Weights of a small transformer language model: MLP 1024 GELU, LayerNorm before each block.
MLP neurons of a small language model. Each row is named by its layer, matrix (up: input weights) and neuron, and shows model dimensions 0-255. Each number is 500 + 50 x the weight over its row's rms, rounded and kept within 0 to 999. Numbers have three digits each.
After each neuron's rows, "fires on" lists the tokens most often at its 100 highest values on Wikipedia text that the model never trained on. A number after a token or word is its count.

L2.up407:458474565440533492459525388431598532481468570534456512493447526553564497502570546527420448463493438552534439457440600557457486452545555473493429516534469502571508432536419497465530533484497584539473417528452442510461514460569491522546565496525490575470519489556452447424500506454481539393468574572457573413539506575503484437535429558564555486383423515531487549465405458487518522466494490483499478531435563516545572524539455525499492432505524527522526382607488486563551448471439406469459453458499465411458438391517509513612586608479513535450479519564484414529526528540403497509478506583510576497409514568459613494540479464438520523544511547521458400457494564489498508502465542554493475453520502495547577550475497469594528507427519445515500356502502580531471509581513557
fires on: " –" 24, "6" 19, "8" 15, "9" 13, "7" 4

L3.up555:423434555449518530585514446453507490563541561547565522430497480430514544350523469456463486535549546523520536465455482442560431493435517550452542552569492457491458455411435513494575533527564574577527463435400451540478417445454520502557553402482518456553513588480618516567473430543513571473431452469450489561440479540523481396548464541461581524543505467542526516557521468487468482487489503451452524472501490552455447506496564500555588498522492445485548495481450518507524529427446349443547526520490514431569514557510544558481516476500456514481498419551507511544527536467525518566395490485433550495447465624559506480398590578348571525584489493396401552545486507460489497550505412486540543529510453461464514528470597464436444423501540495557550533454558561522476514462524554
fires on: "1" 21, "," 15, " as" 11, " and" 8

L2.up389:493556505496482512526563520503527460539553500439518529487495410538501435523520564540523467551570408500490439504580510476529489499489562482421486604447587534487434457557429499481510457467512458494526478468543506533484621550496497530526466517468471589450599378468593513575509462465424370403499492586491514530544498442551508560448478415430447533549561482439469509469461499458482523506552482469508485356467634424506513463476311456531511546480466491471538467556513480474474483429492508521457499501458456563453563450409524466587466481545490511517601472488545491481561531442446595467542616541581525437496502456388540557573515525427460544558586528493480585544455486503400494526525554538533485489545473512527417512470469445492528456481516572593554521539558564472384472533494524
fires on: "dr" 18, "cr" 16, " Dr" 8, " is" 6, "tr" 5

L6.up704:535513495511566529546543446517585608507605482473428499527615468485521581466468461493476456602464436535506526452465554476541507489608418435556489506528469498477507502531464402548439421614428452489558565609511531456537461417563528534509428532521550504438449500504402505420512514474432505525470489531526494532489507518514552451391513415486482448515489486476571504494583491423476488482502527487591513554621474460466499460491526449538481501539580509463453417562511542425493486567526527555555510545476445392404600495524549518479504494590522388512462479531524471357458557446548400444554500551455532565568497567494503494553497473483444459466530459518461462507475560562534458464544522461440507479604448506468412498397526449526448485541528586450490586587502528495391451478538446
fires on: " of" 54, "s" 8, "qui" 5, "is" 4, "er" 4

L8.up600:572510486443531531608433429514426427395519474474494480459484504547534486489509463604522494445584488437457426453503520508463535520492400547516548515551500527545513569474462443580543539504501519575477530543444499478424484476464645450539487571447537496437586389533455474506442494562475601580458575501554486516448462509411473409605448527616553475493555463518614413498482480514528408489505512476543518442551455528605437597501520452480537435495530570431408467481461542512493400566533467468432502489538452412489643470510540537556495496524517477520559565467549495496450512553580508525396494502573487430479540495543484511458518405507494422576472455438419433514483508492458544433542594537505467512426491541472414539555532546512505496514559491490482471437496495444512590451499483
fires on: " |" 41, " (" 11, "\n" 7, ";" 6, " " 4

L6.up52:441484595373539530599450503551561469489551518539534468386591491565471516482536521555516524547514533509512495470571578479409443499520467507388489435442506586502528478465450456500482440480536519485492476464456579499606511497439446498506553504373502546580482551488504485501431465495587517437473523511454395519510486514588560499546486519454492583509493462571458464489599564515494439465410515449418495482546447521532463539442578490497475514465448430494428576514457489485582474420490474547592512488520472517603513594461474518473434455547403498440590500496578449507520448507548547475398578427474464573495515556474541547480465511505513429515408471490504630457521404447523614486541440498521509506501495497599497497563522481541461563518403525558480538362472526429425425512520510
fires on: "," 43, " out" 8, "2" 6, "1" 5

L9.up453:550436515484547604503511489430432504489529509406643565456515535476418449418507538533563579503597428491498512533522528500500466529471488429441548473452573423491523406524493519550597427477499458616457501508418427540561495531493591525566462498512630536481524433459448466478398472451557478539399458567530447500534448494624461415449551473518525542505459458498489519523573482464442523555474494450495588492446561521435506482457489390539541444436521509414532508525604534480447450454523471493533560573526479522536608509486605560552534603498523542462509577572515489466479469568529525485524526485459488494552471458516499570464492479446494527481454525461454615500455487528565642509404497448505504443502458573498495466432439504495512507531524528533406592546498428452537455506419492
fires on: " " 39, "|" 18, " |" 7

L3.up467:564447531483518472560509497514561544519587362497583620516487504421573487482539495483431511459497490582427406564537481504486543564508470509483508541478509485501513447489516453464447481558481468561515516537551477466413526422565458497510538518546439546507487521401451517545550509470446466532588507543449545480488421537472454406449564507594541533441475412407581518433500449509504422489522445558444442580508436578484562443436466586574466436552565454453588500566537536502544468535447496507442474500510532448505443610512557479529544498484482574538531451477544521533458559501460434512434450455467420631428535499507448562522493461500586451494587474498423564486549546530506328533551505445535438616573523469382448480488533453497537509523410510422455482466485524505428553519484508
fires on: " |" 78, "---|---|---|---|" 21

L10.up382:539391558479511509524553522515434521515491450466425522527580532523473502528412484503501582554556516618600526409414480437463526523470497461506492511473478424494544503549454589545478447515443493534585429471497542518519522584470537489552559531514537465452486510452491469374434542489513441521441566545479571501477516550385531378498539525545504500502458483527450429484461542483453508407529517513485488473475437507469539450497548483517618582521467470448569416495478578424465426487469431447568524476567557474545434446496458476537516596531470541529481521576566457537479448474537478441459445548366485543464502514413563465498527520606577636538449526426439430510523506585481457482561557514490489516683542547518483440538448442526491538542448417521502562488393537439514521472461507
fires on: " " 60, "s" 20

L10.up617:513506548454434429488490628458513587558525564539413460507482504494474522427516516525519412453574453447490442563447563376434587417502583530479437525539544545498501425523350593461612479542578569517583461499512500450465420478459493550428525505510427436561522453469439451512432590593568513590556493537455512446475550501508463485466611570453494555574493452600423547449560555503525463346480448430492463459509542492477495465482539513466450465511515448454522487504523522474505525485598569524435485514504540504464523460533490477490515490511487486541460519343427447471574480509559538450510531506554567457423545449529488454438524476444448506520537485591447560426478502476578555446549536518509496512521545563589506516460538540430516514467586570555449503489479481449457537464523520
fires on: " in" 57, "ing" 5

L3.up722:553509541428544474542522502575550496496485489534459594498546474441537489483493512451551511564569442520476482436529415519578462536531461566519449531439525513537400426482532432477489443561483482504431432467620393535480436504584464518566377570551526492396485502422420532482502425466508473522501511449499509459426538499454502533558358559531499437519421446504548555438569567448594555438584480460359479602519539533478571526467495562509521467583453535506579497447497540463562459595417506535476478490571447463475536572506431495547507611498533455608403447494482490477518567532396488503459510473458506510398552450483541496525476530497497505504619496452482587483464509621568497520491574508525426488534490516532540460500522390468459512487551512491431463511504535479463474515560431
fires on: " |" 79, " of" 6

L3.up59:480450532451478529532417406473485410456517574517408497493508552582525540425593519463574508483539561434516491515523475547398563539483619554491487393520513461463482558467470512490496551515427510554424551474471500446396494554492574511462488463559452536470527518487498542488529472466447504409500550498531396517559534509566629506523503440543583601550535540541448423528512457488542471483566475496582566479489477455496517456414506523498475473457483581532389473530501481477424547449553486429556488518598465499548572345408494467491505459430504432485511498540508558499508425538517586489477515513491447476494438546515473490393413456471538512463525473428583428430555474472514591419492487438502493542423616511558525501474524556536544588433501426625541505507509582514440476572459537
fires on: "s" 40, "an" 5, "ed" 5, "al" 4

L6.up490:555584462467458391460469470507547517540462474478541533405554525525467532449546436533426510502503499461486582430495552477429535568514573491431467388379574424548483448505457581485429466515489486557494489549429494466527503469403489608504403536451540500534507506588514569473558549468623509481545535506499491508551499478520449523466536530552448651561438496569520463448507477501500455514446468576450571485552520457502451600505573551442490545555496470475464488470568604487500521565541458523517546475517512486484389422567421453496593468498463535572482551510450550481494413472526485499540490529452430529503508518546502546406527356587513395615553513506474410486486501518518508425476465391540524535552536442504571507576525492486524432474528394540456520444489473575458586530504473
fires on: "s" 43, " the" 11, " " 9, " an" 4, "st" 4, " each" 4

L3.up731:505486498408392367499579416489514521547505430526440442436503434410508534467528487497463430534440467594471583462441488489488588445477536433617423484500511560522533512473475529457505493556556459564517562512500566440451520517465646471464550497498440524510396465509511544532520556526516534462544467477567500466493512521562484492476517523535462506544463625543467520452534598456539456527455571535519547506514569494465548507449559453503580525511470464526480521478505457448533411441586398489553491523600490443572490435579479487446530539514543481511581539544411481560498443456518544459490387548551511553464493530440483582489591571456387437569482488521443493471512575524431557393483446489460429415467563495432518525484532557576518433420553586541492577399479507444454492488473475
fires on: "." 27, "ing" 13, "u" 11, "a" 9, " of" 7, "en" 4

L10.up926:494534473444596389572628470561496519527412461506512553533512528415504462547503548446539491573472456575431452424433524469559555540458507470545515554515412534489464557443425415519495468542500524492450433598531527489520437440457502469484474474440458510555558371468548486450527476461478515497562483543580595501466434527515497530455461548516421511475481417520482438508467496582455477529499524537505455447569536451602464520472455476466507485634522467553477469516460457547589553427431499469561497439440480469450515444476419558467464524603463561520419570533411598529506477464526612527518501496486459507555458460631586471544584528525569541478534443469476477533503573500510571489519510435548453533449525494536454473526528472572569391458557437429527523486609438432450510493417455
fires on: " |" 27, "-" 16, "," 10, ")," 9

L2.up963:524442437397451441551513486536471500437514500529490492503536526502512394458500482497536554493472506486509415539513438470415508533526568566516535447481494532538503545512502521520455564440423518483419542526425546465526529438500525577553531494522444477511500517500527574436474569493541552520530445526375473574474471495551501476561541424563545582563453522456421487428539430470557426455556517528461538426548507452494577522491463507580418498584442552521471433474455445559446589488460460512512632594511457439487588463472379523534654505484456494564629480485471607512415486514542463542573454515434484479512452581484437479495469512529511521447452454532515556568537439456480486545504623646561530457547530441508471469508574413566519462437456519582450553448428559449485514476495563
fires on: "s" 29, "al" 19, " place" 5

L8.up404:400535506480477465555481535586438545529415498423479470500492563570591562470605470474484452484451434515487499469552613498420512478503526558448551492573427496534452437526422505528482501440606532415543394548509441519385415524496502543462507395538428456615552496553548426543483561543492428461563481512520528483571494511511461501509468529463568466533524503545502441425543457456396378587427558414486500538590521509539486536469495545504556469447532519511541442477476519471530587492472621534466485557496500490467532521502524448389578503552583538462512500533549500471421452506587493533500492440456487455489572447464460588462573562521496414395514419501521465524530484604519478543575523549462498571467509517453468535423517541501504498498542540581497543424509515450516462535615414
fires on: "s" 21, "ed" 15, "ing" 8, "ated" 5, "es" 4

L10.up28:578519499508533434467586364535432532464399486452479446535537529502593532393544518481512525467482478550472516536548502535516469524446465498553544568537413549498539492540506506495511543524556557373543526479467502479494495417433533537486438487512522466497502515561569516475425421475482534407438536524500454412445487430546508458520433558506478526510471500520481568486535518425575422440468442429519523452661529481500414422554520373432549502503549486456483521552488576506521455468490560534485432476475550504526363467533527472572499586604533505454545547491524503586581463460544471554502510541444539498500549552502526565498444402560470367471458449473484646558450537464497462487554553496537517589493571572494430556418557443507468400436522511501444511473592497498537560501530452
fires on: "0" 37, " on" 13, " –" 12, " " 8, " of" 6

L3.up118:496502471518505507465423491420559467609505469563485523476567488524553525496409501531542499556504598493492542548493523537521430467496496427547506536453566577538468430467515399492464483461429494522480424496580464553509438542506585499537451511570506454549512431464533558426527444622537535485470482496478571480426520590558568494489459497466468468539497499503477528450425448486590582541522414493539439492483555465547556457534476561474439525525469492491477465556504481492621512533486583379425551444395527441450528492501468567519560547461526495593492471571460589565469504520495533482498456521530466474486501467599565483463531573391506430440526539561568473569458454588511490511427524558557370454404456421459523383525422584490571486600451471350497499491459456469477517543482433
fires on: " of" 22, "ing" 20, " club" 5, "ur" 4

L8.up901:530486410483517488510482390563430485441510503462489507461485443366479528518567449487477457537468521546486562520527525506475490439526504513598465575487483534477416499513438437505570373453449442497502495526564525540481593496533548569443526629365486465480587484523585546490530511379483477559505540517547505474560585528541511552519556468595543555447478455572437542478504524502507390618530509522384516434540450421536533510558385492454420674524536580444473494535454461519526483513466577522533520466492492499625522491509470537486419532519549523520439519536491463536496507510491455525488454468485543445443576485470453557501506442495593525480522489506510467519442525375502508460491445570518602484411493528457543503570528481593491461474583486414416492404512554524508501516438504
fires on: "1" 33, " " 33, "2" 17, "3" 5, "0" 4

L6.up636:476577567509509481468429467498538459434576497554501594429484460534439537448485474551579453476525466474558603470415450556428546593498531415419558441552547627490494462501475496530510423453578521453447397504463592498534549495554606470493508488444505459488532503546545514495531560456455509459486488480466452487447535550559588507391550577490432562519438432506470486468360462503424531553450488510444456528544527576580458505546541452531466523417459559557472512504456499536501532500526555443594538488561404522460491423489507513489493473531503456540522534537470483435501504555423463412577485481474593590547586645464454496621504495602462502488451440508452478469508552504410473455498495527488573478533479608452500556479463525462509489415561449510560564492515436577491507411517526
fires on: "-" 28, "a" 17, " " 9, "na" 7, "'" 7, " of" 5

L6.up261:519521454466595621454489418514534484472478461404452482554474605482502463510521503494503475520533458539555511507542370434413450573620468579603518411470536456562507469489450529526465498446513564538510514414558442594420440495538555474431608552512480551376538533477510584545568392472461444500573500542561447509458532537464467521542555558515539500456470467497581537478477524465512436565544512512500477478591485462468480515547487522532524462471448469554560521506439503444553421470455418480484516492563505520499536460493467427500518495441568549490416523542568603494511526544484447401410594440482522517513588451490515502533500471500496588465502503508531550551538579485575482507522574504561462493404466432512392455459489489417513460418433502481468536587483497470413547340481498
fires on: "-" 48, "g" 9, " of" 9, " over" 9

L8.up402:483599561501456461547437473573420535579465549544481516475499490581430547558508471436527453513554479447479424488445491461477467512439433450547491454483386534582493490584404496516537502567559568474493528547528445446455511423454483477470536509474376501464529553448417487572387508571392467468434436550467519520491512589514381594520490573535548524515563466533527468474378505524513530429500575543548508473509427544518497489576539601530490541533523526429463415533527429523413463438420494601467506573453556552415491513519515560552481553523513474446440482602470418476530481452489468478438486572563534561471473510429494555528491565446541599437538457451557560522515537536484412562592533449533461525532481467444556491481557491546492530524475520471453578525490415595477452464492423
fires on: "\n" 29, " can" 12, " to" 11, " Bro" 4

L10.up247:489520483486435548475403515493518528576533462546534546468512458528427524452578499570491451558464463388498528445477515507458525542473531472496480490517446492464423486424472474490556526458506571442341463483451607533507521480520560508502486588458471539477552493517510629436399368377556493524485513437543470542559498583549483581511478558543484481494558432499421550421468481557422498511502456465572490423514573575557477491479482522523479490548461449516599480526528437423530512459476490494496424531559607500484494442542565563527543460523541489488493531487495614416543486514501473441534554550538488575556543559491598478608443461504521498510470415479493421569488504552567501399546377439442561509528485476561407443546494488437503455405407534478563438503547503607572469502512481
fires on: " at" 49, " of" 11, "|" 11, "-" 8, " with" 6

L9.up355:480524425500494470524537511433418485539505569479482494489518544554545459566435580500437462469578439525531446471461503539554553519472516537518568531579446393502582505525439497426450427453576480563433498515510500496540547464478561460623391515525489513492548462476514528397504514554451462470460533560454435605454402579590474480452519507417396476517502487517470445536477567476586568540460507475532547524446520530501492528544459490482457508551404527536468450529505557445498513499541561442500552500369509452452440494495571489549469525575504574486496461512457588372348560481556451411559427580491547393513469458519501504596466492449482483493538537514487555549481575512428442576465558481489587522529413516496545541513452574475480585594517521434515450490498535406582466474581474
fires on: "9" 21, "1" 20, " " 7, "i" 7, "th" 4

L2.up2:452415554460462409446469470550513566464479464532464459497538519546443511446468540507518444626476526476445536483584451460435484439415623523481570534376607524497533526521523519439527535559540451447534526474528532483389541546470407539466486504542498427569520432554545471537486534519538482481471540525453518442509614572503585513520527495519580445531461421486487557487576473477497369445510477456488522529491469516465538564517502607482430449606572576381431442479594504510476502487518469472478552526462561377551597477465482455494499469534444508434463459491536504389487468459517505490564539519460516567397519441486576581540528528511503439531563498492480515512558530584439590573561532413461531470508540552524454477542520481561452413515423492502440483492471480355489534453548518
fires on: "ing" 61, " with" 16, "ed" 13, "es" 4

L2.up694:464565472434516647513535473534452494428470503495427467526445535508559416549588490562481518495452498543429438486518491478511513497519420578464556477534444504551438431446519557546502488607450594489413420541547502548486501506461499550479496486488537467490479484508459474517468431459524597521490434510459524442514480568470449588560447550541453500459544469496519531492487490473564512488493486533361506585429512467561533534427457412489549347503453459474531523569527445562494481569508498412514506551554586409437516452514544502482636583473456505487559496449526497539550550473460464526571552455502513558463509404568438466434402478601470550570572495535350507484509534529493506478456566447540462563494479468574606586519593516432463464473403459459516571441475528485490568446497447
fires on: " |" 48, "==" 10, " L" 7, " W" 4

L6.up531:476508440506459433542481457454530470427448490493427506517537473502594483553549509555456521632525413322615432565535526522493505428577529540443438503508611526418549489435524561479507493473476537570495512474531459464487501538500473500468424486427554573392398591602532503453497504449566528487512519395523466561600499457499493522476531475509456543577543415553582474556481496466475485555461577486436526560533482537535439552371479449446461543568486412384465574510549538531544468494527473447513521421516513431477513436573486570460503510567551444614470662439582452490535532431443526520482527482511485550513565533569548539526569505503433509533553454472518505448484441453474439468518453505569532518417471462538471577451468461515536507520518505459465515510474447463510517504446469
fires on: " as" 47, " an" 9, " a" 6, " " 5

L10.up991:488523459487537504436490462503493534475498481355470506523494540597539519575546488524487501476491417497535529439497574493455525468483491519547564642510530452507557570443503439487571487466509518526547446506387442565614546413454514537483410505551463446538501498485529475413402415509488484483513516549593462620515535488523499499500506477556515493487561444516537508496523561564456522589534433444543569468577538574512439544465438432389550503431457508471430390559492516562503498504456548465435589447487494507488501434527537544519445464555573431468504638430586383514443454524574515381521531482463588507545499463521574616546550510583507488456440541419500525485517559542502482504537555536537486506458419464507443495504439473453566542501476414459526544517521412393426509452459466
fires on: " " 74, "\n" 9, " (" 5

L9.up545:565549522507530605507566543414420471418480437539403440509545484460492493415501539451406452605514470497598477535454591553472492500565516439485600458475569482554463455516467477407555487511498511489523496537441513525502555485517485491451576496458517464405603553505454519543480517580483539508613467557400488521556501559513502503608532540489439556565492506374464585488499524471518480416495529493479503459491517490461454552434566483486455542519501505624533549462462535515614474492475540449473513508559553495510535427459510370497552505398483556486444519518539528526479551405453509472438436346583533547432464543492498500466502562437451497464548495470465631429500473533540523548493518493468500463453518570594459536439533540532446548517514565431448376514500438471523549556584541
fires on: "ing" 22, " on" 18, "ed" 6, "ic" 5

L3.up659:515557474500489439578495443528520517513456449503475496463425523543564552520534514468421491558552430491465550530529488509574592436535594545513494511553614449378380523588464443496561457467438465484517490384477562538448530502484459521444509538421408483460592583550574438451577485431561514482529482509526503449575508566619511600444502492393589589506459470452437467455545510523447514432506503446509473518415524517590457490522455513450505353414551521433584578572447498514544516493482528420426492504497462531423641476495483517556496499470494493463504567526435527514469490497403488478513470554495384495530451530462564510497587475503516492473490518559485558574573537488518457456528525423508503476444454557545507521360498486465542571594538518507501514541454477569548487485504532
fires on: " p" 37, " top" 12, " b" 7, " blue" 5, " anti" 4, " positions" 4

L10.up455:468464409527508495510470483517488524503406543513608573487420543472525530599557469528451537443549482461402502445497495585609506584495591439517539420459471522499423536463430444471443465467442536458524419583516557479586420476609607483432507425542530531523558428469592487538480542495489503477541518484491542573438540502472520551508452482588497481483505521470531552565447528481527443526470465463539376565539528491511443416538437518523508468462502374545540522494468525563514552419466476473538433535585475518435394510503527515564554546497397556462386543528542579451467429495591452486531435429378508449487461515568532469490504530545482425561484545512432471458442431515541456432486487529465408480526500462565449487440591588550587468483504463534493454456504527517502473543522595
fires on: "," 22, ":" 21, " |" 9, " of" 8, "." 7

L10.up925:522507450494545504544425509441569480431504536502429593574500444443579487503509428464493520441547464441490565490431455496517535450503487494466521482510512481463478515510572509560441433520495582431508471490505460537465515542511554545503516514532548366399511626539413522488527453521531451502559516620504488524608418581566465449452481428537570578530540531477385430498598506534396437452490434417518471477457566498579486500448572433541522434522415485461524557456478555489501494557520561480417411502541547455538501521518549540676515517459442499543473499534459475562451518495560520528444419512476569529555439561595536534500554491476473465525507517506549542435524507472505480417473515511457489522601499514560447491365501428489505464461459561485483551421482584452462623550444593
fires on: " an" 18, " p" 13, "b" 6, " one" 6, " no" 4, " b" 4

L9.up292:521551555525587468463498537481395540496456618515510434588416606461484590446498480494415460517506441457480558511524533483487514501546452504542512469565428373532503540462502448449452463581486447569565462486529373483481537452474489522483499539515456408447552489479464540488483548476558553510502526512472588456525385526472417603557436559474468537466523415533471494485572484496484476559478435509540492495509553446436509597518489519536582555481463497473482460528380600510543560571583436503565461450598522498559451501559452451500468481586509462510435519392511541442515574516498543446517508465493517570381563443497462517480565479488489440506503532527483579545455452590503565422488443435426619477489592435563524530527458547551465509511540519501476599447425551492421577442497488
fires on: " |" 18, " and" 17, " the" 11, "ing" 6

L9.up150:493504527407421513466516488490443595550424500493444587530509590542452469527436441588504545532441484501579520522456535529580459526416545441443548493558432535584508561496471432508550428477496508455421468435421612533550541502471507472536591383535520544515600521488453500395413521555442501546473465644538554542516617539466507394543443489533517475529524474536449459518490480573410429472518530470431456472507470566501446548544437493535458589513493558553535490528575472478477596445503472511512507572445589458492430424551509536444462474507456464488491521524512561628429516520590500475486518522505475504453421548447561538480533502541504548472486454442470506378471383457522535540511465466583413447502552482488460529556511500495506479522449491544490430465398611561450520483540464
fires on: "\n" 83, " " 4

L10.up160:459561398459416501514481469566447545539489491428369516537526433449414461556555591535551555550506458398507495467467453469567470551528455527517552491520533431517461511487484498508507545529472420403469446534449536524568614565483486452512476473557656531507492470618568540499529403418474472456552498499490502458516590449559474462503558438493489532602455535550573520472477452455438511431488514401504454537501509483538509446404431398466550552462460528331554571549599534486560619450499503508497520570480543524422501573556474423502524525556554492568432522460519482504446563456527461428440501526465568483521566487493519518526523477469582510447482498521527465500563481411529461488515627426549529483488432425514578475493502523485510436519484490463456463505477559499449552437573510
fires on: "A" 23, " A" 21, " " 14, " a" 6

L8.up486:476586386428513527550576544498582500465497554511453543422574489590566460407512532452529566503457547528625437499362564565496468453513508420509483540480560487532423396463439500525445459459523602559398484521462425548493537577542547435514443493389476449477428526463507429465481528461459468440469500509529575512463524534529548448487447498475479499517559429534499539417551487492487542517464508539526496522552539625492520444511539416478537524450530545552422499527465598415445459452461537435507493474538505479470529458470564476437527560559505522509462556537551525408532457502503507543539403525472537587467479535535426494521449514488388402574539572524529532433447472534520544470509426538457501589494510475443540444518520511435529458426550589433540448517621589487541479425424512
fires on: " " 50, "\n" 20, " re" 8, "-" 4, "ri" 4

L3.up512:473434434513587494550499563499522552458466522383501538481422545501519505499457468518404411537486505471520493604459599611529510457597450508576490545552565509506625478596435471556483486448498510491608450573532542416485466514492481481518459537424458470479497387472443537500490486528513346422557514555423547478542580540472377448470502527565476440498520471560470467479505531506560455542490459463549570530458496516464564485503603448481464574470490512477467482480452460489445483507511570474513518632488510506448477453519463462472526467504499527638456532486588497481560499497512593508466527459416470465419513509471515527483478480472575538381488459504531539404545628552453474424544529605549506385468533501510542462424522422527493473493545500447484536402513495543480576421455541
fires on: " " 45, "-" 7, " later" 5, " of" 4

L9.up179:577483407405629410477452516448437515580475501590457482543549442450517516470533477459490515507524530557484498446481534501539503379529535500527459481558571454574487539537555401472529516475503519436547570468467597462588530427471478506474484567345414457502541480437471610510538522425510468537517466554546504569645354519535551529502417518551509517517537419486360476469504522462465492503555452468489533526509527562564486430538455481486542619442531520464496531456375538433519455523455515533512456538428505560418489484457531505417466547470449492473412554634507601435506508467498494523506421546533589448501504555506510600468512500545578534513544496517560463505422516564451432526527525468428455548545500549501509496523504486517446513447547450522499546508532493466523567554510439
fires on: " " 53, "1" 22, "2" 6, "il" 4

L9.up529:508538542454503561406462490476558466493514548467538517486590569480497467545544469506474481542480551390511448516537526357493451536532461499557541434533427582460441375562470493448520470479480526525464535456430627469545567523479562421450519560365457535420498532487477511512471623387554369513483513532559550519566516485521522522506476474542561493482447516549489479502446436501450442520561478511522463557547486413491534533447532529473548556488565595491553469565509509508531408602404508439545466564439468456459456492508513591487427469371462521457487554466486525581508547497500592514483523534533521530421505465541521522477547557528497519435438530450565566543496480533472480553567490476594547457481507387529479535515471381600452499443490550477372537472557485556492437447451554
fires on: "2" 23, "0" 20, "1" 12, "un" 7, "8" 6

L3.up221:479411438466512446442459518606461472572451549494523569622458529580345490418523463509446485393459499464505453527469478563459614531433544462574466484520507534512505551567559507500452499519484461433480566496413459481489554445385548507532542561432400525526587510503519439472402613504540532414489492434494530506452473517479464415483470582440535530458474539511531472533487454556506555415579467536545444499533465514546512426557463549541565514494549554553487504502500421503401464465453556457482474543574475450419500397461454555484530452453475517484537477552450597521519431532504528555534454609603531413448518478549496503521529481533509500602454520441576448562534557580496549533450472472478481495520484536533560465434554503464522572520569515445511390554428578470531537504448557
fires on: "i" 17, "co" 13, "di" 12, "in" 8, "ino" 6

L10.up693:486473517507511510517566397549475622455552521508453411471455523456422508538558434531517471531515438438496575450441592446518419636468565469522504571451531502612522539475478490542639498536385512440615558486525554469477485545524509492520443452578478544512532478567454530559401530511461497465528499524519543552434401550533555581531498452465514457537506486497421539578553421465460471410454443329525428537531533440475490505478494484446530480555549521452469510517507537441557462477510511596490484533451566543459467564449571538506567505624458600428510531476444465466508454489501497447458502500498447556414435541499494468420491534483485498413516493447485489473570600465513432512522442499497567479565509514524489436518527530413568433522585516430512549576495488591445450492421492
fires on: " in" 33, "," 22, " of" 8, "-" 7, " office" 6, "s" 5

L9.up974:484469499470478537487379504565538418509468515513437507495495508404461533449474446469438533508498490441474512440477577571488555517502515486487467496521605505494417606523453456527498457514525553414530487546437456480511411518593496437503565535503523484494500501479558456479509478585484530540507524445516566566477512508417497521504501482613537440391523387577491484416592522438445510565459496516537507507440491473549400437476501525545483515644514480484585607553400437493519433500482499519453460495460377430471528547557517541635495479537433471534479512505557522460414571515528478352565564438506534513468525526585550424475611411581470541473516471435500508509599544527468582401432477495470527505510533547599529468464561482448563470479473452514571522428465437555472535529525558
fires on: " |" 32, "-" 24, " of" 9, " as" 6, " [" 4, "with" 4

L3.up809:594539466508474462463618476544496557519555574412468592503438597496474415537587508529559536555542490578575546489523561508528461434521511482444473468535521509525487482501538495460465507498407507394471523507482500545503508509488575444495438461505490562503585362492611484487548440515496452530477470549536517520491437526414400502407497563551405453379459477490480493436440439496526528492453483504492516433504419533487527416503486438506470427505475480449586520543502513562490585486552552387495529468512430547437472450598503506508450614497485436468498415547518562429502522472495550525425501508627485545579578458518472453614494519535459482526458515526548591520377472557405445428490519551576537552507472528600410509494533561509477598471508584448466475515534514481473480502449432
fires on: " film" 18, " of" 14, " video" 12, " footballer" 6, "r" 5

L6.up91:523506495419547428566471463539608489577452543534539548520522504472382513424495549534446462562449507508470434415594475512533477542483480471498463451393461490464290454550493520559584543493571405430552436524472520490537555543510574431478553570501581525509499483458524569504428424538586475478473466567391520515482462536507451502462533520517449543491514511538505546526503547480519404456449555503534441537490436508637577595531596520554617576506498456454497604516563552492471533474502408512505486417574509462450502546462492516514422560473460483572424551434435434566518525444433484430492486512441525525418531502409485520501552467531476540435488523517489471488536530484481523514462482477475490518557611505454568456411478535459401495548559529452536579542515499479501542494540574
fires on: "A" 33, "E" 11, "a" 10, " A" 10, "al" 8

L8.up13:436602462483544587516597421531475522434477491495429440441428454498496540490507512530546462550469435468506484547535535507550482495569440562507503447579482511472540471508543515468536483473526479492527542457535480469518488583400447526470540619420551568535469501382513538461462490463526534515508606507540560505562512445427424476447534484487498508476563494582475529493523446500603557456446540481586544579415502344548525477511470453521456533539619525496415446477519499522538419525506564387529526474485441431509544457459420522466575591504466488520505500438590544452529455433529450547536511497452543452362479558532487487575564561442466431424550429481475630489497571502445493466456370455462467472574497459450493579493509458467477526488519607476487543527456566491425543490562581
fires on: " " 41, "-" 15, "\n" 8, "s" 5, "bre" 4

L2.up135:519529455510507499480423494470420396574502493492532521572526558455500545542543577561486482505507568498518509421496480483445497556486545408456495491478443534526528578414528496504513469447471572369487475559507511386503493474526383542447466523484468495481494497577381523540507444491499493520484474512550513370534425481661521443502484492519589558434474630537456535534545468547485535519518553457564464488513511511492489422476471543432484515597449512475507435526536434507522555489495499477475592550466410531440487424455484515525434515415454491562548539535498466544516420403512517576466547419557537509533424496441455454535530598564499466473455504543527456483549623457528576570440515527590391522454499593563497419426552523536481590432471531601440433538446540547430505576488486
fires on: " |" 18, "." 18, "um" 11, "ian" 7, "ed" 7, "an" 7